Weights of a small transformer language model.
Size: width 512, MLP 2048 squared ReLU, 81.2M parameters.
Architecture: LayerNorm before each block, rotary positions, no biases in attention or MLP, untied embeddings.
Training: a variant of Muon for these matrices, 8722 steps.
MLP neurons of a small language model. Each row is named by its layer, matrix (up: input weights) and neuron, and shows model dimensions 320-511. Each number is 500 + 40 x the weight over its row's rms, rounded and kept within 0 to 999. Numbers have three digits each.
Before each neuron's rows, "fires on" lists the tokens most often at its 100 highest values on Wikipedia text that the model never trained on; "fires after" lists the tokens most often just before its 100 highest values on Wikipedia text that the model never trained on.

fires on: ","
fires after: " 1", " 2", " 4", " 3", " 13"
L12.up234:481545520535543512556546491507477524520494488546463582534555485509618448505570531436472517541495489515581482555555455544498474468514411442528536517444456541485510501491456523571475508508523497514428518552458460428546526472466502516506466473582515500445494452477551503444506468453494507533518535496436516488582508439502460516580540521437486505460485490506487492510514518500486498506465526478531541471618438431495437518479511475557510490510498514485462539501475521546454434539512575442537506527501580556469510551589462478518466451483456530418483450489479542585456430518529547429

fires on: " ", "."
fires after: " |", ".", " 1"
L12.up615:418504477548512477473505528546507468516455490515474527483516504476497487498490453510526462463502529503500478496497513521472456453533463567477487455504546474496575448444486517539467587531493488490599467456500565499479472537526551483515537467507545565470490497486496440432492511518506499527487612497532417462465597495505482515486500495503459589494519489512466541471494479532435517448549481496430487503422503473530517537517468499476507477496465582455530465554583500504508540496477471516488487489442538461500468456525528507532509550634434549521541521536481552424498494449500499429

fires on: "A", "a", "in", "as", "the", "An"
fires after: " (", "\n", " \"", ".", "—", " the"
L3.up745:516551457492482523484487429497485443626518490476459484500587491579483526532463441502496508521426518478513485474577460447464538453566484431472477455438492534492502459460485453544473506498460501540522489504493543502493479519519504507519537457493463470524463558479497461452513517389480523495510468480557500527483504531489559581522572503543474622540512469495480500521481524567549457485552514520520429518470444563486470552527442485518519447498513524470569520504483443484434493517511481450521511531517500445468486510404525518477501486447462469537481525530493516511483560483545523558

fires on: "==", " ==", "\n"
fires after: "\n", " life", " career", " =", " education"
L3.up1647:461483530525474472574495452431561442540470490543436433382494470487536523522544529515479605499494493444553553533501589513405391540571531537505489528524463559605604534492497491477462461550534479466524561526515520514476544519485486407525456496482525491501445455516564485457447462515466548527552444507545487542535475494445510556535449453468538599474517469513485534442480489539507532513469549522441511495529474483443535475563436498448479496505523493515530528539533504518518447512410528519497476414477507486532487521513490442551570478581461570505478486387475504436463547578519549470

fires on: "\n", " |"
fires after: " |", "|---|---|---|---|---|---|---|---|"
L12.up327:451545492504481543486478470545490479507564567468522561467595532514569527534529428462483551597499527488446480509492496501499450539499537498525472457515509451520543523462582468495492426468482458499477456548485503553490443514516486492509522446628502540533463542502495478546521594502513444461493415485499496524478478497499530536505462498541437496547568554524503570553542539512455487501471542456441491537423511493500497471549534498548488493512492504476510559486534509502462428516491525507493508510491484469524482440517495542537493517496551494528437526438529529522527485401522361453

fires on: " the", " \"", " an"
fires after: " in", " In", "In", " |"
L12.up921:529529483491434488503492554521495466535451479489544427462543502475511452479479525478562477468519488579555547472426496565514494483502518524525539485467517500554473505469477515590418460438499504517495475523506502417482535530524479450447583461465525533543529460545491502514491563526497509627491394507433478530510497539533550499459491407457475472577462490574473508537514517431570579517528473473508469471551507557443490510514571517509504508515467501544508490576522474434533500465476559460480585509548483513482518511536448497503492480547561493499547564578456531486491416486453512544

fires on: "==", "==="
fires after: "\n"
L12.up1959:486552484550556489536494473533523531503452505502454493524459482519480540471519588483503498524445484473512497469549516559553573536417433443446546434538449506452516494489497516542523537486474463516501538473579522542526469472448489526493457492494434500516523450537510509584472510496515579525471541437463560545449502533464474469429398567527553521510382558498524541458558549481497526505420501552493485476562464522491470547485501468416547481501568473471497553533484509457467445483509482525494453591478549575507494524539523480441521484507442484523498507457468556475474483598482409523

fires on: "/", " /", "and", "as", "or", "in"
fires after: " (", " \"", "—"
L3.up544:498486445495421479466611455455523470485502469528544601528527534551476487446482548481499485508532471543495494483558561423460508492618551496487524538542423485508506542521543495481525514481494406435564559418464486559463505465515438505461477528523533536494486464460564473492502510449501483610572472572523476537428504508499535423519508442477554515525525519496540507445503486486544522564535438544496495542520479537414549519518512519562487502440564476447499560513500574482535503497417475517462469501507489495522525496467563511369503470515465448557545518479507529507473450469508534588

fires on: " |", "|---|---|---|---|---|---|", "|---|---|---|---|", ")", "|---|---|---|---|---|", "|---|---|---|"
fires after: "\n", " ", "%"
L12.up1692:482530521555569526481522554469504491489512443508431518481460505526495485379546536544537519523502487523469510541505516522530575512472484503518464482552509413525529429515551501498462494518510509365437462484505396484468527530401550484517479507479500493482455511483528482533534484493548456458498593551511479498523548490545532551503467495494486492588458532517469497534449453484465506514482449528533476487495421568494540534518457498519496446497488503527455526491486479444512518557506456523473552541498504537533531521529491498478512468478460542598562473494524437524543443542430497482

fires on: "==", "\n", " Asia"
fires after: "\n"
L3.up534:436508476509538499596572441478559489570450494480443542480456432532515530468554513524558456513497487485500540524537515423495436510453492504515548478581488555503496543503515500467487511554500523471507551462490525585412524584511500491439519485457512481463579497446448512459439499577429541484542467507500511491559474547481471502537455545464514529519501546456520522448576515477492550482487538520498542474464429524489515497562501503471462470551456498420492516521538556542515515445472509536447442543474432437518553472431503460491513524564444564426500459423493565534538511546510535477

fires on: " also", " not", " now", " originally", " often", " usually"
fires after: " was", " is", " are", " were"
L3.up316:494460462457486512503580553475525535521411536497580544577493570479478535489525499547493442464511535551473540530505567488532490536489527539476573524634491541501456551575484543527478541548560510473469474507491479531535446474483522498521469518406522469443539365472484483454568524471496496491522496454490538511488522552448512522438544557539519471441450516545557490469454499550479439513537552536518514533515492498473552510507507544494506497502443477399454546439470465507529603493549529519607555485472453510481516531448522442497456399553477503506511485486474428458490568536508504593

fires on: "\n"
fires after: "==", " ==", " ===", "===", "."
L3.up267:519598517536469423482510502461523500480503422501404538488536482546518437462531591497474476511566513464433556491547509608404397562457476530526506474412469492455519528480573504479465499525570478536571497487527556532562494535537479489459478392541551500450464440474520500463480532495469494501475541550484495529522468465533444433479490503480508588531482430463501499458471488478498515468610470460438482442572535473472507550498535527458454517512493520457494482498531508479508528550513497508535553534491519436477621528525483430459496501477387579474545535502424511488474551492455533535

fires on: " |"
fires after: " ", "*"
L12.up130:502570399534535502583441418469494555508567454501509529515622461498484460428450493449499472487516515504464539534515503571502542512525459527504474520498510600508480515434552512493471492509456525521475517494518470529425547501492513573482492484597480353501483545444483515490452522531447504519488500547478484513549588512546499515501524506482526503505506495405537531522516506442514500498505460461507536474554526516473373545583552454467447496535441494497504494519540523531564445507486465570467527498403417457521460489522515473560491493496452475536477464511481464518485519521461463455

fires on: "==", "\n", "|---|---|---|---|---|---|---|---|", " |", ":"
fires after: "\n", " "
L3.up1630:467502486557490453514468466478509528465458434533497459526510515460460491505478483483501448524529524527521560574548533499499540468522534401498525504439523478548405504506486541466475495508598516510529484592486484468560530457645517423458512483503475492479560456489538451412491566523456592599486476534533543455490546548547502493498572490533491464588502484481507471524379556531464508493485504439481465498452535501405513406515534535419513500458435485464487513480456552500455493495521470469493520442602548506529457523522496489503513515606524532431476548445422500421530436547489441476

fires on: "-", " Ch", "Ch", " ch"
fires after: "\n"
L3.up808:474491539491471625501478526478498476541538424539521606465483478519506525489605528468458547552559545541497504470476540460527509491507526494560513488530537516466531529479477451525489524505468447473518436435445488458540502525431531515501509432553516546435508561543523569438508524478538502445514393495473600553530468536497528516477572446531509489502458504539456512487539479462482525443530501527470552411530530476530486489494510474513496522527519511469486498513515476466548478476585513462498542522515486551564599502483508504494521456498511482495459541514514520451445542490526389528

fires on: "\n", " P", " \""
fires after: "\n", ".", " \""
L12.up772:486534458485529538595456510486468435472539473502570454575538549517477471476553519395463484467499522482443495428454452535517510600535502505489497462553495491513455509468528483509520541467519465520515469443512543425551494503573499531534483485507487498533540465491524554484449470550484443485476480562471469491447462532462524500481495495466534467468494513452457482521442479472509480471518533458449525489473489558462499501427514475523509465446592494518498466457515538486518490481565444485448515456465526454544564435543519560496459489552459548544491569503533515523501464584481573503

fires on: "=="
fires after: "\n"
L3.up2023:536504491489524581505507480547519515494551516557523471585435483421498476471487496459474447531455523474506527490517492519538535523470461497523518494439462534482448486523537441493536529538469455498556497490607489469497496416516550535545450502486469489454447488462490442502528539492511556542491461489485484506488508533510518404471511550504475492456451486535508493448463552514524498408481514408445488475587486467474536516464544483486481496465515508473502520486448526503512536537492450465493589576439457528503523494444524484454427421526491516489562518515451469480470447510478519630

fires on: "00", "50", "59", "55", " M"
fires after: ".", "-", "–", " +", " $"
L3.up981:540529429459506480467510459554465504458471454482501526538528438485525537485486511497523590493454550472558549515442460577500507468443472538494540494514476522537413499486395473452493492495459517541560493475498465504548488526515542546549497471502492487518420466588513485540464575529482588500529619460518481455502585443472516412574461485561408533586481560462465496417471463454509525509527517465533496494507457582538534470483440518463556531527491451434440526467562405607532509462476488432477546476574492505489516462506444523457451567515524506502494517503521491508473459494546491433

fires on: ":", " with"
fires after: " 4", " 3", " 2", " 5", " 6"
L12.up1508:474532512501523552497574533490541559519469486490422528472533504453481426392483522544523465444475544521468515438448504521562509537525471526530538556509441476438576522528563536411476442442457520544509506520469540447460503487516530514537515468493509456437455458566512569519486545541517527484550457497446525449496466495530559475530437460492520537478519429498521536513492501535481503437562497519513502486586480429460548555504499447499506533457457528463515542510492463509500493398524506436569548566443439530462564466516461492547453505475524455533480513423409509489431486495440524421

fires on: "-", "."
fires after: "\n"
L3.up989:551469435558449527610467525469511455473525509519500492486476489464530514458526470535427514497471484469507550431524536521514485512418461541558485494496564544530488537533486535494462531493561501488474484520455551484508487494491466473443499577473474489512540483541443529514445532430479488383480442473503511455433447457551509538515573510547506480510475537466526503484540561469451498459477505509485525528471513436529512501480508560474419491462540597503494519500526508469526463499526492565534455473498474568579525506449499544497489474508517466460462526515565469506511486514572485492

fires on: " In", "In", " in", ",", " and", " |"
fires after: "\n", "."
L12.up284:483475490464462438480489484545478498536455462527545436501532541544576502558466467545468589460508521489471527533530541515485509529524509510459581437540520535551477488483442549465476525529437494451530480448500478503538521542460542491441474487548441523503496588507421525483513557432536459479479527451512500482466514483472543536517503537425540550476458506462476436537522477551523497469516471515522449491458448539466568435554499489539527432479452579556486493541510516477474455613464494515549479505512556521469488504517544481470533523499503440547540468482488459536445450509504478557

fires on: "\n", "G", "S", "W"
fires after: " |", " \"", "\n", ";", " ("
L3.up1270:481578488480563507435509474439450455482517468437543556475529486481445498519549468528562459509555542509582501518513491575511541598593493494531486510431447460533532484502463504518500469546439502545536508455496530471484549509564497494486520429473533529537487535492349466453501555494468497568487529557474538578476538490471461496522583473512470590545478450488563436483547560633550414517493500522467489483520530474531463445476485499456483483589491512476570502473471501499489509540482467504490515537425437472457418565522539435481443487380454510527497463527536452547441513449484449516

fires on: " the", " a", " def"
fires after: " in", " In", " the", " of"
L12.up702:474461465447601509485463431424497440470516481495480438478616512508494446470525511484507521584496461620535425428459506575512511560513443484555570467475489485482489573435488542511556352499424454512561536545491514504512510465524534477451518562496483514493480532530463462531517482492452437508508576550462518476463511525577484474477559506496505472511474407430451509524459551442488488546486472529519535457495463615472530408537568475433554515462481462504543446559507509466538476498479515409521422533517496506530503521457466491492506475481498412438513479482519440466520483543430436534

fires on: "\n", "==", " |"
fires after: " =", ".", "\"", ")"
L12.up1359:471528514431501506574517509542499430523487412467440554525468524523455486461549543580519447500556488588543607494557494576521494482587540528496426520477465518468501478470567506559473449476494505491479525458470469526539534469487594524540431477506472527517504526536536531540476569508538598551503587475456509474529512520503540561433477506477492418535485538470497536494547523556569504487528454483501534529524537504506503460528464516497479471502533573524473498520543546534483528542487463509488541524457528542530497466510478587480544518637489514572454499464403548527487543498517567439

fires on: "\n", " int", " following"
fires after: "\n", " the", " |", "|"
L3.up1543:416509497509539500561498521527491544492489499502472466459479508492466367402534418513561492483468443401472516538511456477509515511470537480485470490492453509526514498443528501595450501497438561513444495487515493535487496540560485467477479524537578487498444462527434512512493474513545528464454565517524518479532536509441563479493575546517488459528547519434482560508536508477489481512507489459441491463481455534505498486507539488530483537425479440484524460502542487438556521489489469514470540581527464493496557552556484469500532430468475475507578553511545533516494539581500504571

fires on: "\n", " ("
fires after: "\n", "==", " =="
L12.up492:536468488492501513530484505552524469516518469445533522557458495546456427580528476473551522510551463560496463496529522433517531504439530461529444487434525582545440529464578522537479482457520547527528499522534524508541511508574475505480495446412566494471494512517521561471526476528525563467535554483483472431551549507452515530422439559609517533409470525526466502484548556461491463421505487475455509479485506462447472546529543482401488555510581456507502519535529447530505475466502494443483503561467490512530507455516528510466544502589465522544546478468452504509486481485495494521

fires on: "=="
fires after: "\n"
L3.up1015:476538483465603450562500521515481535498487463525472477607448485525450501524433496480517503511505475480495540468590498516497534502527458469551487506558474516536485514533512510447540546535490495424528492500558469490515451493549548514474558487474433455478475457467492495506432506506529593489499504516422523426508483546484504407515470576525506503485536568504463517443473452484497543482510454504505508430545527522508580493512546458458483512515445391486499520483503484532459439453518519488481512562594443531578539487512511541510506531502483499529584469513420482541506436572435518493

fires on: "\n"
fires after: "\n"
L3.up875:437470489564558592522510542490494479442467513499469488458433480557561581522548518534579511513489478481552501527491512519587527514470535412478456436549518537505475516490507509458475473451445460512475481495462518486484448443453478512543510487454559548483522513526560477507558528520550536443514488443454518433527483524500551575500423499508489511505515516520460525514484477428452513544508579548487426493458480483481500558452468501503531513522503499486521461457554536446462502504474513573482536526474495482495647498513463448496479474497455478500442507421468516498518504590575427523

fires on: "\n", "==", ";", " |"
fires after: "\n"
L3.up115:474505491528512542548532485518471508422528512490507457492557517547488454504435517478513494522466447469469445569538474544512502477543551487471477477458451519483424472549476445467496511531468551459491526523544490466539468437527451618445509563512573481460471455514435433487481471477511476477485549499549554540529482532499564521447477476461473486467486605502477514502503469511483517480451493475407462531520545535452522468491495542592543574480487465440556461512484509481551470507511510366532505519523484547539497454469524508504480455510498422510530531496390461520458470518540521490

fires on: " |", " the", "-", ","
fires after: " 0", " to", " Goals", " on", " 1", "\n"
L12.up153:517540471524533482545504553556522506467561550475458510514484508506436429544485479468470533540558534485547551603563477550514410522454469507507490504516517468471502463527465555522490446543459499503407442484422529484477477516459445530476509514439578468500492606414485504542505509488485487436490510426454531534513544500522529526543500484549416493548550521374511514476440506554491487534476506492493494470510566512543491476522535399526499527531455443460525484502509405391477468504477488523499389490497516427517508477491541486459491448475498478553521463468547558525511476511523535540

fires on: "=="
fires after: "\n"
L3.up443:491523464487503576444511484506514533464476484449529435550557472599479610486500492448473494499523540519547583486464474495439531413508487476535532514492519542498500526458505499444499460474508485480463520513514508468489461524479509536515556471495480501468594542515616455527460517538409474430440565508515518446481470549592531489500548477514497503570465467499556462518530517529506507510505470484442475515500506473461532466527504519470523473455462511448555460459432481546502472505511490442486509436478453394539524531572514474480490488582483544531509527406543473409425486571508465508

fires on: "==", "\"", "====", " hold"
fires after: "\n", " |"
L3.up1266:517500505418530529503490501489541486463524524511526582457460491536553468468514574512525456491448505510513478470558418579469518458567440486526481484499464439470466527440519468502528530461525485500412459521443422461519445496488539605515459523494543505506417492564432502551541537526501522569454552507471455495521524499541527426473464512471497511493476487588474477495492541548546469539478430499460470473550494520472458452560527473524521488460497539495581404498534547431455467516553450498506506575465483500537419471574525506476489476393488444505567504516489508533509538535483457522

fires on: "-", "|", " (", ";"
fires after: "\n", "00"
L12.up1355:539535500467409504551475546527500494504523504501497481501574428448525428520529534531482573475479520498524493469513487504475530506478524429550537525496387558510575510505442526499443476567429517526477487472466534345494483522519527381506504470567477562498539461437560504495469570462459543548469547460495451484458497485465441490519536498490432526462502567526476492547507470527482461553489456459453548474457456475513473470490464551496527540468531488515531514455475546524490524516547483505563526509455476484478562482546539536429546528455485560507539556498551566471438533474447500521

fires on: "==", " to", "====", "==="
fires after: "\n", " agreed"
L3.up810:500452454475523498561454414525472518500510547534429465485433557521464544467515469531481485585573554514549466527511505501518492481476488466503476490532464499465518542634476467530503492516473493463480483504551453504484482494476528433514489634457532479585552560482518519522527540460527494517510428458433442514458443519495527456500451514535491548531525532523540552398463500458530541516439411482527475499529484490446537509525546487446517475527486512477464453420396525521545532486511532490501475462532435513557509478497449529471513509499505521507487450504526486541550492523542465508

fires on: "\n", ".", "of"
fires after: ".", "-", ")", "\""
L12.up267:483516501469519496456523452432479466525480478491535492535535543532438480559460517560529508514480489488455475476488561498464485505458477588432494535483522437528514515597477497496494414543444429461490522453499543549529481448534526494481428449527522459508491411512514502504486477524501482474547547494560540467527497587474518547578522507481475521544468565540465469539584485499509443436396461493474499486511463410489481505484539418493482512564557559494546515571519526470522491536466525570466452484566534454549434576468515565499501463504488503466441539517452483492433484513499524499

fires on: " |"
fires after: " ", ")"
L12.up1795:475504460502495513502483528510524482516475501501509489466443511459487526444461408511531462466533482474528520452529564471512474497454472405449464437452505522583482540559490476593508495524582628571468510502529435497485517474554454554449473483542448478411512467508478557499473458510543560449492490516489514520458512430462500586394480548492514497467522484470525488418489525451541443542486502478516500454504473489524531421581514495496417455564501505489502521449486503458518458507583494514454511547482467517499496493572494407558475519478456464546626515427510466426530504468514465488